{"d_model": 192, "rope_base": 10000.0, "bias": "none", "tie_embeddings": false, "init_std_o": 0.0, "init_std_up": 0.0361, "optimizer": "adamw", "beta1": 0.95, "lr_head": 0.00627, "warmup_steps": 304, "schedule": "cos", "doc_mask": true, "train_tokens": 160000000}
MLP neurons of a small language model. Each row is named by its layer, matrix (gate and up: input weights; down: output weights) and neuron, and shows model dimensions 32-159. Each number is 128 + 32 x the weight over its row's rms, rounded and kept within 0 to 255. Numbers have three digits each. A neuron's up and down rows have the sign that makes its largest values positive.
After each neuron's rows, "fires in" lists the words (lower case) most often at its 100 highest values on Wikipedia text that the model never trained on. A number after a token or word is its count.

L5.gate143:137168139120198166123134123132161125086081156151165108075123078194172129121140158165162081131160172120141089092127105071142186122157089125137084152149127128178130130123132151066123078123148129083157109132099157128177126112074123111142067172122142182162108104114060120045153193083173097143098153111144061109082114115098101156126146144156134069184074133092110106194109140152123143146041
L5.up143:127175170134145130098134100110155061056102179120160107136116082118162130138151190149166119156143122123155145181109131050117131060129098123156114085166106176149162121064098110082135147161146192138150136135178069165131080040148124134094107161124130135143124083124147146151135086082089057078191119121074165133112108084105153104144092116101083164120141118164107137113180079075161123186194
L5.down143:108162135116161112149126167109111085105147137123104112167143112147068082128141145134146151196086159161079109120143131101170122111107152130144123133167092132140175141114112159161120142187094112165147107101169087158107077162089137137172145185085124096119089151064100103149182148169139120111166134109095133172102126062238111144041090087119084135063126162139170056116155163112064195189154
fires in: "until" 22, "since" 11, "year" 7, "t" 6, "to" 5, "of" 5

L5.gate107:168141113126153127107165144131108158096095171132197118137181101151099162147124093131138150130138134123119090146110136196108122122191134118159107127137097130081118135101191104153169182156149124189163151113137090147169106073104170150118151087095120132110173137072098085083130075150180064087136159123111112170074126114083094061142151158093174100074176174135109130082146091143068127128113
L5.up107:117095182132148091130148104170094127155174123135183152186114096123098090124158132075081118163068152166144039086136163127140144107165119114117120119158103145171125118111126163134164079118155157115068108102084188215139125094184149128079126142135123163130078114146112140065138093073120142133152138092140157077107138107108120142181129098152145164168103149159171176146099082141124166155161
L5.down107:110084219148130125165100089159110197117113116097067148154165143130144058132060110118095207145172133162165175166159159074141113095112122157151173164125174128136129113121150105120136106096130046109082133106137167158094137061122102113147144152155105147114117163123083152111144152126151124135172126148146181161100155102146080124195045129149151109165124095183133215169117095107122148148130
fires in: "this" 34, "that" 16, "each" 15, "eastern" 4

L5.gate104:157157113136183153158124106122068108111092166104150111127091079169195115059120097099149137160141095095062140115159117161149158109130136115152161151156179108113129149112102122103190134166147181173176093144103134162125128117135119196115086155111145159140172099157053189120108159148153087204137141164110120179068151120071133148116158133137125115138152132090120102158252150139093137128147
L5.up104:122161139135187085078164117187086175111171117128147120138077159132144134106154155075148173126082139132143113071141097164140143116138144102102082128132095115121140127047128194136157116113108115194077124185073134129130151140111105139147138123092131123119159061150114142092120145119141109095107175089044082116117134157101093085149138140164065083171115134153166123123120135096070133163147
L5.down104:156063166167124121172047110076128149186128082114080109148133159147103130114189138123084115099110088101147112110166076164075105116127166114185133171133181132167147131153164139117121106080105143144124126109128150162108191177145114143161125121013116167126171105141129127117101085191094129137124153152105219173132100104186146116107115120145136077103119145052085085127165121140122163042107
fires in: "she" 38, "he" 28, "which" 24, "who" 4

L5.gate458:095114123164174114211136099087101115081115091131155104154137103142114163059085127149122131132102050159149097147117108122120129086138096107187066136146120099137126087132210159128145111190192144135191070108094106155193098125081108146115094092146136102193133144162092136152149123123141133094124204139093081104064134119105128171150125159087159160139101102107115140078116103122106188135077
L5.up458:118156151113113128177204151133103109154097083156094166107141110140202126173119134153145168111154116138107100189122169096163151111194140158122098080184084150172144074105099133113107135150164099073124110124172138150119152141107160133173098206083180096121114215090074136078116120114140066137080159089123147128110121117122110133115219090173141177109216140137167148104172143149148156155128
L5.down458:179155087127109101151114188131181097095093140133060126126121096182073090179068133136087144130136092169100124134107092126145071121093163143187116197155061162131084120133165135118156100128131113101192098098124149089171155060093127150161127164066113143205144109121160102162142135082104067121115138103078131153120186149094121178127122094097172118148137129135129115110095117116136149135145
fires in: "on" 86, "only" 8, "in" 5

L5.gate109:126184139144147154150153168146121084082114076132148091163135126094141113153093110126129118133184165111134075121137128121131159125120140108107170116113147077145066110178072122089182100198114130178123144132187139164190096122112134185135087158105095085125174158124143105162170124106153095131078118164183106156143105129060131159117145106168151148117136115131166197133112151110090139111107
L5.up109:160121095201067146119140160134105108083157085073190111168106164121124090087069109095134168117118148102164179166181159132134095139130128143178158156122123129123160155081121152174149149136113071097154129082097092124152153128144075140170091114094126098211116157106170197140171139112141139130133164083158107104153151142129140137116105078184132111130140133178133153112163170062074097120136
L5.down109:097086102134138095129122136144115093155111138132150126137089176127115073101081113117114058099146128182135128105199146131159078149099082182133079148085169149139173195144118083145131162115109144164118118087125139194069158115105081090070091106111095174086116155111124141092144167167137170153142098123121142127038161142135076187139098142115045097157114138183135150131134099133111140122105
fires in: "would" 27, "can" 18, "may" 14, "did" 9, "does" 6, "could" 5

L5.gate392:096169112132152138142103117111141148151208087097095149066095079078152114138143165177154139106110088147099143089064141076163130136172116115164144180152117165113171110174135181133214140149123092169144137086118135156108057125078139136158116131095181127144097122152154112140148129113113137170178152068184116111137144180105081109119154051120144109119147103111094124083154144096157134110097
L5.up392:125122126124168155103127121064101114155154101163092125022190065127156148129089182161115120086139118108082130163061109115149142135115136127117163146181174129119148171209111130085157065157100090108146093065123137080140110137121100086117092191125178149177119153169103107116143114103138112183175129088153113154079068125093133126097137082094167125117116136160064111134130149112142076138075
L5.down392:088075085103166109100041134098132168090130153107182133138093097115180116146101102118127136168130105100141169108174000154095093133110130148124105088151155111168162133126123179087139119158144094094121089141142143080115109152146109150144155060071121141127141070112179138135172113115145188117108142144112180135155133108243153142131140137141143116157092112169135135134100124138166117100101
fires in: "and" 34, "with" 16, "among" 13, "against" 13

L5.gate24:147118139136140146093104123130102084085143141111109213166185100107104123167119095114063182116109138131141124129141139076133167138109166032142090148115117097138119132128175097180131119185116147220171105153128084171165113145112138169163111105146155075190112101112094123076101132136175122077118129148183096144100106141124139085047139144099087125144102069102087145088124077098110116110199
L5.up24:127132094138190136126129125137167056123119100112152137133163143117128139215124078093097196102169158131162161088157117105135197092133149077106046142102106070087162066153153095155127138134183167146193081136102142160144136163073225120153089100097114113208176122141062068093137150103056128102126161121133147120112123109069119159056118129183112156122137120119159086173111127128109101131118
L5.down24:153127112128157060125116154176107117097095130073139132146072104124122143089130079157112149109126099121150182113129076082136102098123088127132188128124067192146105180125149127108128097071085112131173143060157130144112114083119052148159137163116218125121131155100179030171212150148135069079114122084082098110103119107210193093106138151138148124105119073092127093132141127112107130124119
fires in: "on" 40, "commander" 12, "friendly" 4, "footballer" 4

L5.gate148:132087087186099101139133087124081105098084193106188165122132133162091131111132115132133109099186124180108127162109125149117162122105125088143125077166134098123114106092087117098171175184193146130150134118099067147124118119113099172093124134144095059155145133185137129109098133162112137110131170116196141147101137103127123120110036154126128062118101160178134061078161122130105169130139
L5.up148:149133175062144124159121083173068053081114153061158146114154147117153166114117144185163111114119097087161130177092142144155126100083158139153122090159071126163178101151102121195116074229117105153114135140155157129125073133164149106109102162125082165131181162111064105161123161150146109141100154159150094096117149147094107102111145136161129122086122145190148149061136172099130108105087
L5.down148:134155155115126173108154239145101155163147143108114084081147091073150107128188170120132105172148145090087091150153128122112146090118107130096148171095119086134173110215156171160106129160047142151136140089127122093165156118175121161116108140131114198152121076128141122166159156156162088182161121111095077078121105123146104192123098149113096116177167125106108099145117111141175126179130
fires in: "after" 23, "in" 23, "he" 14, "during" 8, "before" 4

L5.gate278:168141126138183117088169116179102153117107066100190076052101108145099098175123183134151162124133143114117116173156145096143089157165182160074137123123130086079199140140125117127131143082092124096111057095080088084104127106149106195166089141128115161186109199144128128150181178111087148179139080134181148128073203087134089120137132099103126112144090143094163160095073095143118137113139
L5.up278:134189136089102148116114168148133148090126124112175114107120125133080086126071108119160136136047115120131120095173077117136141174190141116127106152053173135122175155080167082147120128127120074137181170104092091148157131114234137137119061134109115203141081095142119148116098145146129140084171155143092143170108167162138150150094153093146142106146107118161095141103140087138126102157171
L5.down278:052113114128117089114144132121106114098195171116130137144157126130088070158202120114097177107104167156132156085128141169137117106111162186132158117155132060095178121246129143150083182131167121147131156081061117157119121137133164137116106130122113133180126105096112160108150101166110087079130146100132145155162107116181191114139135121130110135098122056181154185118138141125116124121174
fires in: "to" 75

L5.gate115:152069133121117112137128137136165095131105147153104149170105106187120129139060150080151154141115191106158189115156120116168124170088157135152107104086137158141119078136142164094106166178145204177101147157129157144114121097146101199185159151112048120127139149121193128092136141142156164136085132081126159109101147090119173158169119121121109146097162100147174115052128113128132141120101
L5.up115:140148119127164157083093174143116100065174165087114155157127089133162147151080167133162120125141166134102165060116111124138102141145142118115059101117166152176083063168124121134060147114133122099124174047148100089138111135121181113087098136175130164150182109126183106137146112124172088153165075117172108085134123128100130147142136141141081147178159099170161149122172147116055140139108
L5.down115:135115122110133123170091090166079181144109121128185137086162128123142143111130135114107177131152176110140133102113165114059093169103139094144162161118129159188122163131117201125138122107092154171120158103174164126128115139105085108136108114108149109152155153137138125100077160117133146121133066133071138059132123140183239169091117117163126147152170072129164155138182194145149061098160
fires in: "first" 39, "years" 13, "is" 6, "year" 5, "find" 5

L5.gate33:168096072138075125199155134114130126107143156126164138113098098172158123052139099143133096070115107139112128133163157148102146151123113066090112073110170144138138162049103105154128102083148130100120120186146158180100153138152126117143080122118159151125144123102063215124094178115140085108134163099132158116161149108121139082145135122127043081095133175143133101141123109140105116074141
L5.up33:134160169070099119153137115121089150108158180120079160146160129132077156063157131145133119140101100147125137058132138231130142095140111173171150122061146169161129113112089128095084142123073078128144107119098114147101123092109172121184123107166128126193146160177103097161071078159095183106057157122119166187136074108166064100168133138087123135126149139088167113155112112179125183123148
L5.down33:077141166136144196068101167129150103089106124137090108165094121119129110077109135168163114175171113140204149112134136126151047092101111116087197144154168163176096151182122102102147053131170125087166119067135160130194143175133139116123122129134133156121119091092155121177079165142106144115122148161101136065095111159119226125107158145194111102094131173100109125143148133175159154081096
fires in: "he" 44, "she" 36, "jr" 6